From a checkpoint of a small transformer trained on Wikipedia.
Size: width 512, 8 heads of 64.
Architecture: RMSNorm before and after each block, rotary positions.
Training: 605M tokens, 4619 steps.
MLP neurons of a small language model. Each row is named by its layer, matrix (down: output weights) and neuron, and shows model dimensions 341-511. Each number is 500 + 50 x the weight over its row's rms, rounded and kept within 0 to 999. Numbers have three digits each. A neuron's up and down rows have the sign that makes its largest values positive.
After each neuron's rows is what it responds to, as a language model described it from the Wikipedia text at the highest values.

L6.down226:543443513575569492533551536527563475491520385443504526563490528491538546533449490459568426534474495377622470469493600501480418472411482493494583545492492623513504552532535477428499551481512573525579453526570550506467558508557577461540519448519553580457632477510436466481539480545506502564455516565512534451441431499501529474524527457572455473580405592445517412620568524542460509431524508480500453457462447504455431459535549468487578529440419536497590552484514532552540542525450565447466455521452508504545442512496
Description: Small numbers starting a table cell or score after a pipe or dash (L 13–14, squad number 10, catches 8/–), plus occasional mid-word name fragments (Dhurjati, Tukhachevsky).

L3.down1414:449552525563485456480522527648419460461611377485514519566508506513528516468518504489525464563481573541398524415543375427544558447440486516553472451640494564461519521492562452519486522487409460467469431482471519482442556534535372484433505501532467455476497455488582508453494529534582465505534525512427517527496619529561560503415493498478350525447485471547465449602474416513491432530530472482555523513489442371451525474469458480505517484441507509432512401481522576468534408491533479512436479497503542501524550491503
Description: Main action verbs (often transitive) right after to, and, or a subject noun in narrative prose, e.g. took (place/part/command), helped, raised, draw, destroying.

L6.down196:570461441536574548487575498490579521481564459487510411464521462485528533453478488541521510455501575514498455568515470400557561571547522447493515450433494519536544563474536572405511493559516461371474530403427506462454509414461490479619512422448443564488560501505474507487539497510568478498532425489439484401499491391531444496483449498496538486537565596537434527526497383467510449425551475585603392485453405519524479482520569420529579591481499471446564521444453509484402541472480485494403490474474480489518411503476
Description: Early or middle word pieces inside a split word, mostly in proper names, foreign titles and song titles, such as p-inc-er, T-ass-i, L'A-uber-ge.

L4.down142:585567466550536415489469560540379524409481517507530509470429517504452510449520532489497405472517466543524537520494404549528462463478431460514534461480510524499518517551496565521558506481508431552489470467551512525481536501515419465536502385536480530517526517517491564434539536460446562542553549493490564527493489488449478388409474512505474519447644572547546459443477410457483579536465512523499481443476500476519531436525541587488437522446451519557537437485442460440560481527569581493488518634473461547463512533537
Description: Adjectives and nouns naming a field or sector that modify a following noun or name, such as economic, financial, legal, railway, Military, Athletic.

L6.down1370:485503492428465573557523539462482464586447597434433546451500508538577555460562430496483587481533508558602509490565415399431433456420587491502485490507472527500603500595407473520459530528532475554521482462457489417468528421513511501509557462522477492531454500483526490507391489520474404561500469510562427516538487544498567493530552463509485537475461500425481434554488509602434490445562441488540460457495463531495547509442491385482494528494391532460540481491522527473536564398561487491453511482523441487353466587554
Description: Second halves of date ranges (–present, –19) and history or timeline words in encyclopedic text, such as early history, oldest, 2001 census.

L4.down1776:515470561517480471542533485521518427493428477482517507480491529485542534439606522498519591473518531420451546408538448503497478478481428480539470475417429469555498536542415513533424507604483476492459491514548532483537442457467487557624466541468555434488474543510467450493546518606528472540512556515416423573512406500491463459440547500499545512471455450403432445545528581509411545541461529529522517589516475538486507467461471413503517424566544451497463458437567466464490498572554425370438463485550497439573499417499
Description: Modifiers of level, rank or time placed before a noun, often after "the", such as highest, lower, upper, late, National; also some numbers in tables and dates.

L4.down622:586478570501507536512585490485522497492508494567455587579581447566428544599475566541499543435454540489545472522449461476538575423512603526417533520545469486449453492497544556548470572445566571517590461572540492488521546452500553434572421459454518535491524460505472575522603541500494476515507484519548589415499447391516521455453501549489451561452543644504513494451491491546557521447470517601447512501464518532504548450584465553610547521515513537442527503511521488483448480363538544576565487444461492510403483494474
Description: First piece of a multi-token proper name or title, often a foreign article or capital fragment after |, newline or dash: El(ron), Le (Voleur), L(emieux).

L6.down1366:474505507419497450520451505563460462454556456476512410457523470414487569504401418458493506518472557457494540480424540532487471437512585601450562469506585563482543472529555470486594540534449529478453525548465474546397443427460486517452555362436533541476455395382553533503474500482486466600520561521512509427453504503469510455519586469476479494548548462465488446475484453491488445464529532505503536511555431536590435516522548529479417481512512406475497590472490517508523404486503441506528422467415406413569509566499
Description: Words inside names of ministries, departments and official posts, such as Ministry of Finance, Water, Resources, Minister of, Military.

L3.down144:499511472482527558506450543523455512479433534440510550371487555623562506576518443495545530568422464419439449551519480527491422513499470499441447472519470438494505560445517436523460493549452549476494555588388473528480486499478474440447524477408524429476515447498442542540561464605496568545459468445464498513502487469529460435417492336511398493539519418503497428554529474483526428515456497401547474518508512401570546524407561549497495473417381547483510467479537521577479411453550525461484490508499464531485488592580
Description: Abstract domain or topic nouns after prepositions or conjunctions, especially war, such as War Office, security services, education, region.

L6.down580:449376504548565587450514509499507524410525504517539506489519459532588518448447490566445561477519543446578501450487456581508393476426455454484456511499431476546519673598503550504438471497528393473437506562396523644550460489459474534535449513451533539429486486458576543505522536491548457497591571444566507567501541521431530434510504426477495604600529497496584451518456505503510561420563496477417558480505488457391423423575442479519615522554421524462493514445505578465526467525542483601494473533428535559575488460515
Description: Mostly first words of noun compounds giving rank or level, such as lower-ranked, upper-class, higher level, Prime Minister, Upper Member, public safety.

L3.down1633:506463458597485542525434450528515447440483442493455491477543562531444527534466485506526490476459588564549540503457514525445458484538502527482579559556416522525499502486523510552548488446407492513471466564566587522541521500454558493478447511452554501443550568483472494428468494447486497523537559373540445473524520563473449445467489582482452581428524486545457543390464534445521575445512544473557535598446570555468475484545486473512422618487538487589558547409421473397421547489492609571552560468470506572529574498443
Description: First piece of a capitalized multi-token proper name, often a Romance article or prefix, in tables, lists and titles, e.g. La Roue, Le|esburg, El|iteserien.

L3.down1342:497474415435458491485560439440557538427412389442487521507570581489411500499605494499513427529528512546596464545501587495528406500487444477553481556525395419565502598537550412545517492546493496469465527506560512509522504501535446566522518547550428444504552616488407522485457458442573549454520496485532468458514443551558490438500478518602555492422410500532508466587575461491542474448466456547590560495568581484425568498503438448496554461554485465382543568534487504453515509469551466431599474465523551539571399545477
Description: The first piece of a number, foreign name or line start in tables, infoboxes and lists, such as "17" in KuHa 1750, "M" in (MAC) or Metro, and "-" before Born.

L6.down1050:497574424482492506503541522503562579496529543413468609481439505557475443557511514515527482458447438495562517506426561619512408456474528484588453490480435403503478515543481560530391533408564592439469509540474501435455558508514434501391618424605553472535393585540592437469467446492536541537455487475411517453434468494443470492534554446474551535511453608628480486421462453485470437436507517450495579461527460439475512446459559506553538489505496525509524489546397602622525550506489554522496490558442493571419454571474
Description: Words continuing an action mid-clause in narrative event accounts, often articles, prepositions or possessives after a verb, e.g. out of his, hit her in the.

L4.down78:396324492549492405518394521492481525537519452538486571489533560494484498477460499389422443450514554401479458467482557423551603515427429482484532540481392522545484461523464463560537476442543519520454518554500525528575454559419433515448507499391630474538465508477518444489434493505537461583498556607543461516488446416543498559510488497554519450443553583495376524456497493531407536473524387418401457495490394550563481520562474403451483492618475500453452434550511515491513552478492470512457635500555435488538563520458
Description: Prepositions introducing a place, container or path after a verb or noun, especially physical motion, e.g. out of, under, through, in, to.